{"d_mlp": 2048, "vocab_size": 2048, "norm_place": "pre", "rope_base": 10000.0, "attn_scale": 0.0884, "tie_embeddings": false, "decay_shape": "linear", "steps": 5410}
MLP neurons of a small language model. Each row is named by its layer, matrix (gate and up: input weights) and neuron, and shows model dimensions 0-255. Each number is 128 + 32 x the weight over its row's rms, rounded and kept within 0 to 255. Numbers have three digits each. A neuron's up and down rows have the sign that makes its largest values positive.
After each neuron's rows, "fires after" lists the tokens most often just before its 100 highest values on Wikipedia text that the model never trained on.

L5.gate1112:146113128099179121086144113105159168136131135128123097149101122124183130143147106156143105162139120100129089137176245146152181147133145130160122157114149130153124111196147111085094147165142144131137153127114194174117076104137079121133190088118145124084102128170109174088141064158187136155134143096131118116161142129147185145090157095106139086174133116141180126174077136136140105166050133155073101090133111135173185123079157127147103122159107085095124183157164191138140086107110129102089083138127110194129163110142101158147102134193122179159134057184149108137108104096162123112095086127100137143131183111128092164127124139091164143130166144117058101078132157161149147091088092135200134166084159086074182134164162105140133142127126137018132098124153191145127111128145191
L5.up1112:135140108165126141161127128141112151158100099079108092091114147192096131149152101148127135148084082135112141073132133095184060121180127121164172155145118122155149160131149096186130127140183105124153150093145125077146163106166125112151182106199125186127137102136174114131142118105151109171111154178126124135134125117101136072138074128153148157170066094137091125081138105088151142127161151132125047079095150169113139124156105110076139115121096136155122054135122156073089036122061165129147095194099165147141079082154185117132168162144138174137188065164084140170167175095126122093119146123117125139083130139110087095181164146116133131102115148169097140110107111214071149109154167131131127128114167125144091081148133135163095168167118123136179106185143153148221103073157064
fires after: " the", " S", " Sp", ")", " back", "\n"

L5.gate412:138094102164115074184072090071080124130130144188105115104148123178095178120162092145139138118050084180137113131053129150151129080161096143100155114112128144083138131178134132129166076089151143159139133082083042129073117094167127108126124105173133153130135155164104119078167081150143140120136068097108093171105074169117089166096108175081135100126156077113084148098104115129118140133155147149117138096143101130079123195133131096082154126100078156209134125120127089109143118083140155098121171152114111103121102142142099117134124080130074128123124084068090117099154159180145203112140183115176131124147046145118094094120120121064111084126122098101123109141152147205145101108151138108148145111097119077066118112088102104083108046082138133109143083097142149117182083142080150
L5.up412:176100150097075171090152119105070116107102179137116114140164140094104088130160102166108126091121137122128106121135160141156135094153125131122115170080180169097178079112116159183162106133089138095076116124117077092128132063121058139120143090098129164111136158164172031157101150166143110111139076089104174138138090102135106139113140129087076149089099136132068156117156117114125160156130109072105164115099153112092135066137100153133147154154125136200159164147141183154160103131175107053130160115130163091039135154148059089132139116173129190131124137111129113182141132080165098077148078109153153087102102153064090127160175087058151164117138092123128121150129196145102085089152142133087147121139075148126095089077096130103122125181139075112191091121069164138125107085136139
fires after: "\n", "|", " the", "|---|---|", "-", " S"

L9.gate2043:136124123178113183110066105121137112120110139136142125176114112134157140140139142188091096110157057077156152155061181069151170126168060141139191056173140158055163120093106099112119123157144134102190152137189078125144126066139136101124172152093131163098101160141108169125156098161129169146132236145151163142111144171160118168111181101155155147146160110119080114129118158114187104128084108116098126151072145098130153086142154095116109121131117063122091137117087149134083142094107176124126202130122118140128175135115063088124145118072111130128138088133122144150166115131135107163134108101188168106170151120117198141120172139137124133177130172054072136091151090105122129113142112114111165137172131120124156132075156095089176117115115149080102071092095162140142108179080209
L9.up2043:112177139086135154183145084087089058054109177081097098124130194195162112165121152106175103168088169079122165096102155100111121102111146123142075077211200171152145109136155128117162138093108116178103105107079157128121157135144158128155165106088137117061123133062117115136123117086088111139178146128151093145159104145165091127128094127128154173104184119135131177120132157130157125109102151153100160121101118111094150086099123145101151122055108145168119149138144222138143035135076147115090075125175142210084184118159124193171067118171138096113146131156098155137107127138103094096172130169154111152178132174165131107124117133102172135126144059154094135124096182133129126075159156137126116116126121119105176113135125106117076134087090171160129124143159170152130097087132096
fires after: "s", " c", " S", "th", " ", " co"

L9.gate1426:166150111098139193118166108119164133107137072146129078155184121092152111092067112140111155176215101109168092116181168126153079148146136122151117114123147112092107180156138170164126088183140104109129136163129173079164141088104077103130126072085167085104150107193120155094152110136173136112129162112170115168142132176125074142181139175107151087125156075118174146145127144072135131146136155096097095067131170148115156084104150113144135053080015106151172176147129187145095159107148133133145052124124133166146158136129120102121142102135111105097110069124118147171108135149153118167200113162120112134111100106091135147134135149079201082136095152147141085164134164144132133084108129125132107108056140102062098137164116160180079151136084145070164073145138120158161092113159121
L9.up1426:136170146135154196144129139170038144102114135151123142135154151143102140142166117145100079145137105067111157122157116133042111180063130148179128130176156054127121137140118174114182136133154081096103185162161138124159178117162116153229140050132118081147132070171190114099096165076187147050155101107181140130096079137151137138137157123159134171096098125155169128109162173117120124101150069118100166125138120122121102153081075146141128152139166079092140107126142178144107133082104102172101158130131107116131113132158137092131152166122114161123135159145169109184082123170160145150145150130127144180137137123131165110170183061129116141128139146157046117171083081161106103129151127079138118084053182107161176112089077157146085119137091084118104114144128125148159148110134179
fires after: " Al", " on", " (", ":", " Je"

L5.gate1861:102130054067167171138025105082119135146110126139176163139128159091090167167148122101138097123112146047133143137077158078092119163186150145194082090143164111117108160128141118117129139085079134131199142136170109136178121124123092114147154162123105149159163160186098104157125173079088153157096145089085120160072141124138165153090105141123108146139090115200124131136031152124105138101134094118122188075106141160102080151167063189129117162116099101165118123140130164109181131120107166163196122158125133151125142121126206135171143055087141134161142112130132157106155126203095083079096100075137098091114166121100124142072068091132106151189171146129080112108145134091113124147115102131145147143137143137072112108145131103106125170158074113137144105093120104098114154161128176
L5.up1861:136082147091050095095128133166135131192107178124082161103144127165143134153140115160066171151119084105162110118129087137111104106144127138163133133082090122126122107143087153115162176160087200135120114140171102139148163096149162065140062125126129124144126111140114139142121165103193075163153170147117125170153098168164156105094158171141189092162123107140081106080129100104203161114136154133087114146123161116126141146129063088120068095181119103127077149161143128105133176127075178174225123181122165135144148131072147140153163153123177093134106109147152101174184159126157107098123156109106105077121157140098147156130088151166110151143140111104115122076132142145193236178221113098116081139165139107070099103101125123131183133123098150116174116084139149121193132143123088
fires after: "\n", ".", " |", "===", "==", " =="

L9.gate1769:104091140118150131067166087175082085176101131156138092126108080146114145113118085134130087061131122136147181124077130156095100141125155171130126103149131138122137139087114076167127113085159080154181169176090164122105135133112139117174095148138119195091131145134138136095063161033172117156140178094098164161068087106100093136132072137104165061095206135145148056178094103098132124135138147129128121135176105141087096148141199128154142079141093122150129160133153129149099119134126132122105117076103108101101098107080154113099158069113118150123125125069122122094115158147153162171099135157123081125138099099149106155129117094096090172116092135113143139164153121152120173087130102082057049121132172144102133043108117111127058179115084141091129117159164238098167098130141104
L9.up1769:140132096117153111123115154089076097173048127137139095081147117077131114097112113115090178130096172156137228154151099117125156168208139163116109087126203105145153117123133159223171165099170114132154163115074148140110121126106151086144122124103174155113143103106121104118154134140098096145133170030090111121152149125127088133138110103152139087074141090093114131099139147150158139204134078098188183124094145140098140086108185115159094161050089062129089129096190098130150094105162134171100132170112165145125070128144166146160087182114135161062150076099175089130101134112138100081191121128065120112154129111167106128133132100099136112157174152142150129113130109132093140122056138181123127112143122127104189114095124135069149109155144136090196163145098154103096134111100115
fires after: "c", "ic", "po", "p", "ta", "il"

L9.gate466:162125095134158136122145038150163147094169156109137098118155151142151115132159138193130112181095169132155150115130097089103059117113070141101175056143162141096141118125126157159096087089081113173136118127114127125217111144088183091173151156144161147080125177160088174080191112133119089139077183051115119049185149131136139128130152131138143120155094072172098086118147149139180135144125091121166063122119114099128146110164161149097109126079088152097134152125153109128148162204085125125083150108157090120161112145148135142144111147041133124107139115126141142133141141145078108134112151151177060171183200136134180142122151092146098146168121107101116113176154176139112118111129131144104143153154064128215077119138116137113150127078148151120131092083133098149182103112098208
L9.up466:133118156121119109208146131113144093125112124094113111110120115105169163147036199189172124148080046100127120100102172118119130109152138087146081135172136162102162099149101127173175117121106070072129114080125129127144105145165129078153099159138118131079147159142114173159121123166142123114150187126150130113135119142096177121178168098094151118117184196100126193145179086146113144125117117102096175068143140171135137126075138130106092130139151182136127095120118080098073098134107083078134140138186126175107118107108149137113124172132107089106170169139106135097171124121120148133166136187151129103150125147143094130110206127136099150116085028115078142200105132165139118119122134143135141065065081095144114057075152113105122207190127139145180066151145124140102188130082140
fires after: " ", " re", " c", " gr", "re"

L5.gate1723:198151169105160124132172124117135100153087137108176124099117184106155130106123106216101160111084141127189140113129149093211089143192061100188095100157213128117188099085133124095123095145095138202131170128137120124174098218157099160108131128126150154103101130090114067111150100171078134053134180203150105090111168115118126158194120117112120156107170073185112114113084131134148136174152130133200113116111152157124113130063112104159101097156120108131148142127122179144174140096139133107160130126109158143119195192131095155145088077162132128153130113170130214110127170131123104125136091102149073141113153186126126118182123136100084113101113138178156096143164158148108186133115109144150099149122128114146147069120165083155162143156132150115111123085099165142144093148122164
L5.up1723:115146122141168112087086114121081142118105131121169111130143154161134147109066156145144147118107124144179133056101111129112112153125112083118173123136127112202130187076141153131143171122126093109078066119164141176169069099092099127139154103095146088193095119104205106135153151149094054140083092155038132124058182110130202111153097163106085167104115163110175072123156166099055141148183069130115136093159142133131174032156137133175122100096143121167203121123134150127163125137134137131125091149143121115179170068137189091082084133093170139139160149190126090084099111091116174097130115136075156129155119133079116125125120131106164104097138135135106141166090127143109107119120154147126149093141130122161153145132131098185162176107205123140139116094055109139148173109091136
fires after: " the", " a", "-", "|"

L9.gate278:166161134147140135160114109087154137114112037152138121152156145132156143122095106193106133174146157140156163100198123087052180172092129168165064155194147128119112158173118140148114133092197124172178111177157129140115069133115114128142099094130202131134143149129160134126110127133105067190118121157130169140170144151117132234136102137126137072078135133204096130131083157166152125092173178136152163084163155143115142154119099142093115134122154136100089100110137120143146144133114127130126200122170147093112206194090137137099177071068137117096091148105089156133121113138131098136143151147111098059097104081121071087091149122127169105104173151156134184138082121084156121152149115124118078131114131139114118140063082146092092067144100124094120117122142152042117134084158088
L9.up278:166135093205108096112117126138082126109114127137112134137126098108155188126145093104134094095146121117141131150197057105099154144095112094115158148174135176129138112167079118130202131149139166138130164166149177134166146163035158159093146093117104101094187166186122141081086171075103146135090088103165050149052138160121144142167154130138191147128101163143138173083086153120098108158148124090161159093168180135149114155141070124069093160157143109099094129093164126102104079098075107112151154156114131158099109151119119175127142127131136101095149165101117114147094170152144126087107189133056138114097134078109142095106103208168111127166146107139140116069171074076095132105095102107161136141078091121164144120088115192053125138102158157081175149118132155110097152095129078
fires after: " C", " D", " c", " po", "C", " de"

L9.gate840:159117123109119143139127095125122120188177117138122097198179174123148134086102121149084126183131106131194132072155104080176216065107119085116105160189127130112095146144186130137140158102123117098146121147154120098144128106101087170106145100075193121092114127150136066112146077068162114147096173113171097128118133062082127096169178175072163090111129153080090108100136135117153166135148094111118114123157126171082152067101157093102099116141062101110180146137066129152155101112081127101137105106129158125142186113159111098118133102143110096118155183107140130203151129192109121164107082144099119130131121108164180127166140124106089040119112133170066133140168116147157128148060111107183121136130123124112161106090107140144092130193107106097118155160146048124102084101137208
L9.up840:139150108176169174149130069138074123130116071149118146109089124095195198116148153143072140158177141117140064131129087136102100103078101103042144067154141086154114133113150139128121111130146111153121143152172127141135149077091154087124126135162097140117099111115113141099117175127148124199148098145178110078141084153153176120153054132102159140122070177142193188142187051088178135074133093104106164148117154183132077095107108122123134154176129142097107092143146098137130116146126136116150095091149081091094127119102174155161134162161061135164112153188152140147104148163174166103079138187046162144111139158071167124216121147124118122144163088119145137143055115130104133164136146117150107099102125149127138087080090100120118166146176087093138192138149114113169150146150175
fires after: " on", "On", " On"

L9.gate661:150172145073107091130094121111135148148097106107125123111125151095121136072143111152127136103163067161151154192239099169125070181080088165142077125159163140126075175148099071111125100162155093175178122114148179179115093147134174125131120101095145156133134108170052117107108068116129108172165147111109118118138149156140159136128167154135126149149161113163163153166146159144142144136176127190130169123106153085156155125107123091157118110161067123165171164144097183159130128200181136073137109167161142165147098104180103120105120080129059078179138084206114135181088160173181107125147114215150177115138129183103126119114119140071144060105082108113127129108096117095151170143154128123118124079181152092119124115173104148139154197119119102119188166145117140116119147126151128
L9.up661:222150144158149131175155111075173119129128106151103137113133111130091136125130190180147140075088085118149088113107122111151077188060164085121103129143146143085144157164115088133112163130161131086128134096084100155121099169105174143137128129118092141121147168161120087136141100120130137167133116197089182123207110102134118135162121113078136167129091125154162084181118091110121167121154119095079064128104146108124146171167121121165100092091113191100132102174108163086146147184089105123181150201127088093182073129116187132136169133166113106132078091196094086145126157051124082154173086190144104127085131151148173208149144117096145077086149131076117145049130138118134188125135141083128128133098140078152050122129144131121141106165150165099104109115088096133124114150146132
fires after: "s", ":", "es", "us", " result"

L5.gate945:075134130078087104222122157115133130092087143133171188126106129150129141096116086062160083103138123075077168097131156114126122189216212141164062100170145155129082117134083107167071147161118150117131166172113134122121171150118118098083101150088058117142167106143181132193069141142120084126154070145140055162124121124117104143141139127116143128137088104104151159134111173152115164135192097128116159155141111127149134132130151127066116107096143156099135120143087162131156092092117142132190053208123127178127148125154104108151103088110116075143134114143087135166165157167106156156181168149139084087100125125113145131148107115122096158117098128179101066157158078134117151173116101119161092166111144126087099134087166141132225111116151153099160163119197131120073148154119155
L5.up945:131161138064140131125133106114104132110120115093191124078150161181129138107108086156080138138145111042174140106124133110086157157088142118133142152133178160120117102119110081124124158142110175170186135142160147128149138120255110090115127153069148123093148110179157151121147057135126058153109127126118122152121175098155129144145151129142148134106091125182140143136103139133183100166176123127101117081149143102159121169118107128086134092112050126143175171213094133118129193127097154122169119164164130173154131133135064118120163123130168138146146151095156141249077135097171057103171143110110159084130147146130148127141112184134162104130175146150082101123144160158142180107151098118148133106092163103148170090167201135161165116115087175130150099157149140146201131126131213
fires after: "\n", ")", ".", " |", ";"

L9.gate754:138126090121107119084146159110056164068132087150211116180149137101137159097120144163110108176108152077130150074105157116166119170102046110151159143132110108087124120175120160104137085126156123116141181159122122101145147190072180163187125161107147170136115148165088116093128100104082126133143145137182135126123127146149150188143127106117092119136152120154160138124108150164110079194158194113133136104074158136103145144118139168099118152097120097123196153134167133097124085178105133133086106145101119143079171123120128119142074085135159095185147119103065141125092155132127085153162117132180076102109127092161103155095165118126089158196154124118072166099081106068152173115126077091077123107107184126102124087161160197130038094154047096135123190107145143115169066120130114
L9.up754:113140154163140146108139117169107135079121080119184132144195133194159104111188118133138136118180130104121173066162139126125110128096155193170164165159212152143142109186084135148121078173165127171108108191181141158100091147130169106174080095122062082078139095142110105127104107190107154119170103154131076116131097092172153077153122119129127128146147151164145137117144167125133123068117091139111138129155158112120142140106081181108147132081111126098096162123088124141178145115118157060141166144144095091142096126104118143149213130167106158088170102152135154120115149098132134166122141105133161155119115175093147049110162137150192116171133197124142112141123095143075101164089105135164134151056121138147142165046151103160043085136102146109063162163143202142153156105114140
fires after: " C", " G", " D", "st", " c"

L5.gate1953:102132173106122131122118150131145105214180119161070127118181082130137136142078110131147084113139138145092184138086039127120088133116131149153090134098105133077159108122121072092140135136143151134210051159162166181118155134100077142159121175130167112141118093151156146093120134061121103134100092107158116152121109120150141151139128113151111076108075136090166051200090119123106128081143147145087142125119169056075147135113136164157089175046070121106147137123069141175161201114093113165160144091145130127120105081164082233152081131107142141108086113131088126106133125096148165105079074110147110126128176065118134118120166190140128113090138121120133118124120088168104145129119119125158127102164102134144114091139184157087088148148068159161129133155110086168086129137201114
L5.up1953:112118099110194134107169075178077091151120114153174094162106094131141101198090088121156099137146138172157187062142141105104169158136127134097137154138187110121088112131189132179173102081088073146155131123160115116105154121082085141135162078174118115161079129120119127098082078087062148135126141094190052113173149144085132214144088127125103120135122132101178097116096131111130119116095137169113113117135214096127205087105164130092106158064093108117147174146135153128117136093159130181173112139166172111099138130125140139170138142099099166132152102147092103103134133112159139104147110094092108148096114090116114152169114134117127156141131164054118151111133073144164093189062110074094168185177175138138116074108130077115041176154145104143140103185132138155125152136118135
fires after: "ic", "der", " Ta", "te", "il", "ill"

L5.gate274:170140144160111068162094114105099129181096111128154146116115218150144133137175141178102135144064142102187117119121125119133114130114117142110160099164082092130114092128115133148106104174112198068128117135126136135117091127178112081077133135082133101179148103142132115090125111120104206103167154154150075163142106115094134205163133147211155154093164090185159130141136137096174142139165152090093099184041099166096137118086178094126127147175106075105098122134161111130153143112136153129105195113120072180128136144144107124119122126148139111123191031136157141159087103102158123140173043092141124112093123159173146141126074078181149161118136114105095072141165120146167117084210133147172123150128130111122091093123161101116164066084088120092101147170164131071160123112119129
L5.up274:096108118075084153154085108218104134129154123185142157114077192148156154095137139116146094170112198133127165153144110061112086102085085112118096153127055086131146109158136111180051088130177153138094107113144115181074097133069155063110087134142125116120121179103113134079165107115143138104121130130098156108148158125148111148143159146178056110181123115102145166123076141101118148120128182121090174164061143173079071090105102128134160134117153103115078138118129066184101134154094087100156119116125135150122093153158111147125174105144141135209100078082135158111128131158108099163137138150170139206069082119143161098160139099178144144134076069143098115136140080177164067136123138139129080059113118175123142146106127106118109082141101120179099109139079112094155162099108140
fires after: "\n", " c"

L5.gate1487:093147129149083155138098072162093083076158120033066147117077147145180125096126127128110093184132099179130103151152143123160091130102107138165126131154101116201150136075090129105123082153125168118141073115130185174127082089120165089157105094134138174094115102158146102135094197095140084148130221146161085167146126133109110125140152147140145122160137126127200110109112090197128093123104127138072183134137135142070174125118153122102116175137090168127179140105092165109130142136072146087157106167122135104110103125144159066146140164143126172104127056119101159159178146096158122126079095114169161147098107098122138131148126118087158100127110215142119105144148104136056124123127146109169071077172143143071148126148145132131135100077153146084109126169195173147155200088153190
L5.up1487:150118154160134129072123165135122142124194145133147150113108123093103122124180133139130204147119164089152148151103134094090149148117134135092155136137146103168142091153100105173087107147148120175097096106109109156140096160144132110121102172126105170141152106134097099138155120118103158137124199163148122128087125130050121158128216132122169173167113102105140142136152149127192127102118175071126114177097122101156154127125098168188135106085111087118122178101085105126108122075165111143150136128098147160113159150125195123150145128202091153140115106154117120144038118139172085167178093122134117090097048098120085181148103122183079144129099101142108089181134103150104113060198128115085151175115152184191118151107117189127191180128112161182206115166056176153196126133181108
fires after: "\n", " on"

L5.gate299:135143102018124160128110079095126113073099113144152102109180089132160175102117108177176111151112131110112144115063130108165116126148095104138106112097173175148119136151187107105089112093125169171123135080177126168121069093143099108111173155144126151145124109103124120120155145171112157091143105116138139216105139157119123155108101068133145138134131156127166144150130072094122151117145135128111119103145067118088110131144134154092144107053086153218119160140076175148175135139125133109135111135114090085124159107060110128098101105091141199124071172146107122127091212087090178115091158115103120174163106095170113181147179189134128065120105146124115174170088100113135137167078120109136158127097129086078200116182109120144083108074135105097080145128157155063145173137202136
L5.up299:110151160152140087096116141118179066115149131146109087132127150105127131095175087111071134130165121142103101091159163154165125153134131080066126156095108094089134153124127181096080102125167120188091102095129118120079126105167177132118187135088161086164055158175135135126074073128091146151094144117076134151140134074054093101144174145120134159102094185135138161071147063111112095144092136147174126096096148116106142053127098161132070133176147111133108115118067175092152113068153131119173057153117113089126139103137160142087093167137107177162115108145107119167125132155151117130148088181110164169128124122128149179166149096056145137177114118168140118116135156090098162090092158103150204139065116096077145161068163125192100125081101140099122093087146126073137159132199128
fires after: " the", "–", "-", " 19", "–1", "20"

L9.gate1791:160131149142154145051148105142154103108111169106159119167107082108066123131112118179073182121167146122160116213152122146140088115082123092167135147101121108160137080074159177101140174196092172212153114137143136068059150108195130104156150144146124156105136122113118158151123143189105100047121084142143168124094196145108127127160185089135119104106133090115124104132128133084149145106121134154101182097175136209106137105115135104108142085146165137220165180121111105127136139159090139091171119168112098138164169154143122142105137115086137138093109111074086182122100135132150091167189087135151182082122160167128134097204101166130166136203125072141158175186113137161119156144092095092159174116105098128148090114127114133135147110110117137142131155137115065102141123134102189
L9.up1791:094099099168176130125102136037152145176131102127113114155078165085147138105130135146128179143149108133151103085105113117085186126127132122140076054118119120212112146137127140072088141118153124139121120099090137137103163119103066139114169095149064106120134123083209138112153108133183089109093138126087100125109170168063110134090095150153099142130141139110112151107125085097095085139200070168072136126090099164093070118151188118076136166115172124123126181078096150118130084115117163149159147146168125119074192126159125120162111181140157169110117133109157114092140130097134156086117099074079169134149074188075120117154086132085149101143116127193152103167154118166088135144084122161150156165142102107161211130109132100113116143154079092178175169161080068110141093143139183
fires after: " A", " a", " the", "A", " Ar"

L9.gate1897:149134099100109085137138117131226123163119131132102094136162082107108135128163108177105066164129106157155093149118074117149057105177161144124151082119147082113154119130137110102121173085066150118127142103148051146062112177205137107099146146053121131153165182174165136096137120138141132106090086050174076109131048114121122141128113158062134094120122113121119133119141148104133125138137179113144097124102096134038119156169119077177134159109096085125135109116146108137109110095123079088100148095114131148145104127087142091070107184189132129123097106074123090121135219103064107086124098124155160172123190141127040186152116116162099126152124069083097104137142129156160115111081141136144074159172140126086145116079114145120077101100113085166147136145098121115126128138100168
L9.up1897:171097124095175088108094149129131099099099087169137137182103126103147152128059161108087093051170129152132127102130157099049143132135111097133151127109153106046149076131132178166108180074086147173123141200099107127113105113153083128094130106112069051042117144169177131062095161073123134139052127055174119101134139088118132119169141108115161146138167136107144128085184119147102134120139134116093154161098133093107174092113105161096088143135150117084162192140135110102143110165093180127101098088141141155128121095136133113093140095198134094104161120149101091101123209142125081142063147140104124133146147098154107147099097112071102177126120127120115169153153132196119129147136113143193156130105090120120104115121113156156080142086103123193134102100194096113193100121149168
fires after: " ", "|", " P", "-", "\n", "|---|---|"

L9.gate491:127116115070100110140186087139094141121167100135129118172151154102154095096100105183116091147165115127089128077152123115129126098133081103146126132137091129101051119112112105097114134125093105104126051144137054138136088135186165092101117117110107125110112110167119155112121115131090153104049093172123184196097180143125150119100149132149092108115177115111206103111119077105069128072155169192085134109093176161125148132171111073098111122120086142185162140123131140106127157136109094136116149135182116184162155076154114162161122147204151146153141118122169145176096173163164178170179161176079118176102146134123160178114060182055160156127126106101131084126150114082104173178140162144185129110150159164166144126172084166099081150154118166138101166143155102166128132160108068
L9.up491:093146178120181130138090130080072144155166145107145126129109144096132099163168130176119137073122160128149145126146174131171148147127121098171125177173145084079098098113182071055135114191108091202130073139114099105108098137143160110168150075134162095154163135212135153103102110133122199141099156187123148169095116109074110099163228115141185127119134172112169112118152086128138105168112168163125104139065167151141124126131079143107153090111107096063163139105112141146128170076102157209161162086144103163110135121144085138129132132096163121171157095147105151162156127150150092140129138190121112143149115121141168163152064145070139117098155104123202173186198100112151108128132080128137147085127127114169155162175101153121094126137092150055081134143156133131127103188153130
fires after: "s", "es", "ir", "n", "od"

L5.gate1929:115109141079129121121144144148156100085100066121093088192086138126128132150112173141124081116136129106130171145132111144146121072143085127126143077083140144212161184103180166127112089175142123087073156111138113158163062131184110104165178100133128116108118126171124125084109071115141124172117105175185170179135170116162118100138123147113151087110082189113127093101078085115130165128114182104114128083203128134084205138118108112097079140156110135171137183118137162135095131095160124142198131102128080137063156114108144150110179150156162143169133100174070129133120084121179092196097112142125108137163151122142092177219188172159140165119108176131148151137131095120136137152156200138106097162109110110142099125127115152157172114111187164137078075135183101060136136135148162
L5.up1929:097107158158110092095160151092074159158147092094160137092135101087119115083086161117112183116140193110118167126175070183186127061132100149088134060127167146112115080085116147162175149123125152105150115151153097156096166106104156098175164038135154124084161093104138125096120153143078195125112131119156171130182124088176101160127147160104115132082150076124139101112168134137108152121161170112096167167173094094176115167148097098123095104082157101144130192085170079145100178194158169152126084132147101119111127138176153109115103129126141116146154157115146113138063106112198114131170080105127087119119112081167144084147110142180144178128128112126180134096125141105135131163203115099084155123110172169143173091132148215152092131107106097200184106172149128124141096126110102
fires after: "born", "W", "L", " 19"

L9.gate2044:146106134132109120115132082138119142124161132118170184165120117168081116157192092155135160162123105087131124121141090126177155142151171107181146134147169152074122160101154140101092144141112148153119189109140129090069099134113122170146155185185128180112137163145149129150162185123104147103134206146093087149165150091140097175194168099101140135097141093155115105135128147151074187136071128153118189078175109103046090166159180110104130131128120076143028106120150057137137104082098135110146144141117134141155093111097135137100075111124146113164110117116128131115117119122134112068125171107100193142161165127155110167179091092139188191165077116175134140125112093204128222161140084095157072078178120076124123093106145167115131100133204128116117086091117105129111161144136117
L9.up2044:154132128145096095153190153062137107118173118167089166164208123120127166188161124115133114142126092179091186141094141108104160148159176102120114101141147100077120095189147121151165147127082111093152134125134094127138173106131142159128134056130029152126178128134159144107105168142177127110168069121146064100164085128124122105123189130102124159185073092155132121104087168113149137125085164059103105089164117130133103140161130149089134086181132103143057171121156115131136097116171180119172139164162169129144162096100109140115135105101156129089112133091147174141145116175128127060102157091081155157155124142167100149079131190150109070126126137133108142120099156144116119185156159125179119100104137094152214093066113131049126092162205128144104124125165144140108105123049157
fires after: " ", " S", " C", "S", " |"

L5.gate444:151138173064126152094117096091144143138211154086096114097121173079127131187172184122084103161127156149090104143129154137131103102125172165146152117110170102123147097109101162131073138109139196103120164182123160137101109094141086100114130151062150089055111134190082126108095110130098131188167159187196163156134104131170104138135191095160204109160176149118148084132135116118153142125097196086115121082088103071129112220123104148094101122136099167143111152157140103138138137113059175136158113062125122130111115149119142177143178092151208142156126152131172203147143137106116149185066128135126145104146117168111165094192139135080129164105114110138115105107129125063134118135171132092105131173080153112126122115110165079170115144069140158133154113117085106083162117149128168
L5.up444:082143156104103092160130177108123107137116185189008118132110136140125162126152128074208127102150219114082143135198136126137147090161134134090097129148174068160100107078134121047125096084177096093125111129167122107081137110129084114090187091095075104129149135096154149098124130111190154104094148089109144156128065094169135105102138087131104148120145127073155117144122059141134139107111146084104061172188086112117159148111038076138081118185110140127097145136151118122133085121124100113115139124122128099136105123094152062113153133128173134125130133076143103127097175124160120116096152148105163134171170162060126115112145120104095105157109109125140112119111118155170132103182154095105124105128193143126166178110132105191031142162151115114146130154076120153077137141094115
fires after: "H", "W", "S", "L", "il"

L9.gate1447:155134169136131077125142085150110105063157170148112125169101123142075140108106134179107130179165113166192126088128131128118131145143140123117139180163117119099110065123170144150126210131134147138132214128106122104181101138133138119194078159117093150110155192110115139091132135092126097149145137145134109151170177060147142161079168192156093146177207177185128073068140128106135176126073130201088107100104135108132146109147101119110177090131132132163167105163170109202200110143094094126136143150123129128206113119111170115137186150064132152160067163111114085145144121117118076106134119148089162125177140133187187165131172137172153139196183108142124116115127127089152179145156098096090149172133116156165149109084132165139111156161157129109090158073099104107144121168130118
L9.up1447:112127122110145107110114125105147105137144144157136122137136102149158111154107146118111107202097102105148139147103063105081095127136117147136072127126210135146134174195106109179118142114110087166104140159141109103073138100162126090113092083117101118156140132101099129126105116096118119187199046120122044096138119170150097139113148135138052140083117155128178122126097134163164209124087107130141108085139117184128095066069158092124120103098145108162161066123067146124140063193107100083090163149107151158162088104209127111101148126124202070096073089144109161137147152071143069116088112150125114095119073137151107058164123127152163133135131092129114166124153096175194128135114104119134119072149134181136127148154115132165155035137130142138153204104089094178114151114147120
fires after: " |", " /"

L9.gate1042:157109136152106111094137129117072149105102033161101140123162131160157080125088123145094078142081169115131125159126157123037140181146102182144136179105137122119155118084200128143181124194149099091160164126122138146135147133096118147181113097189151139117168141075127159058127131122113102150123176101084086138078102121136160162126086110113137067127190146156126090091156135120160103164181124095139137073119126133056106190183099107040176127098148180147115157186165071190145112133114108111145113154151165097142189108122106151111106108143120103081097091098112173128083125149121161172119059173109099106136098156179094137113159137169172153116150148181106148133133116120108141090093147160132113159135108091086117132159158090132091143127070183144134167111146163160130201086100096
L9.up1042:128094119135130082122167170152073105118130144172145104160125095131122159165129121121125076075099163151079069082162108076118135074080090149121161082130140168174113098140202165118066116102098161121129132139164107147104104110132156097066106104061125083163060123109156143127095132103129133149104049167140086119169117100140126073199154130087140169125123116147177083141150147105156104056109143130154111052128125138118145135155097116103155114117140108131197121148070134167151144144138086122092103071127067144110119158106114167074117200082093165158137139074141069172114139122125081095084145158149164071126115186137104071133138147154089155090150104094088189126161145141118086114108136097134094164109113141155057152107091137104160077151075120068122142128161117160081083121147076
fires after: " D", " I", "n", " C", "o", " vi"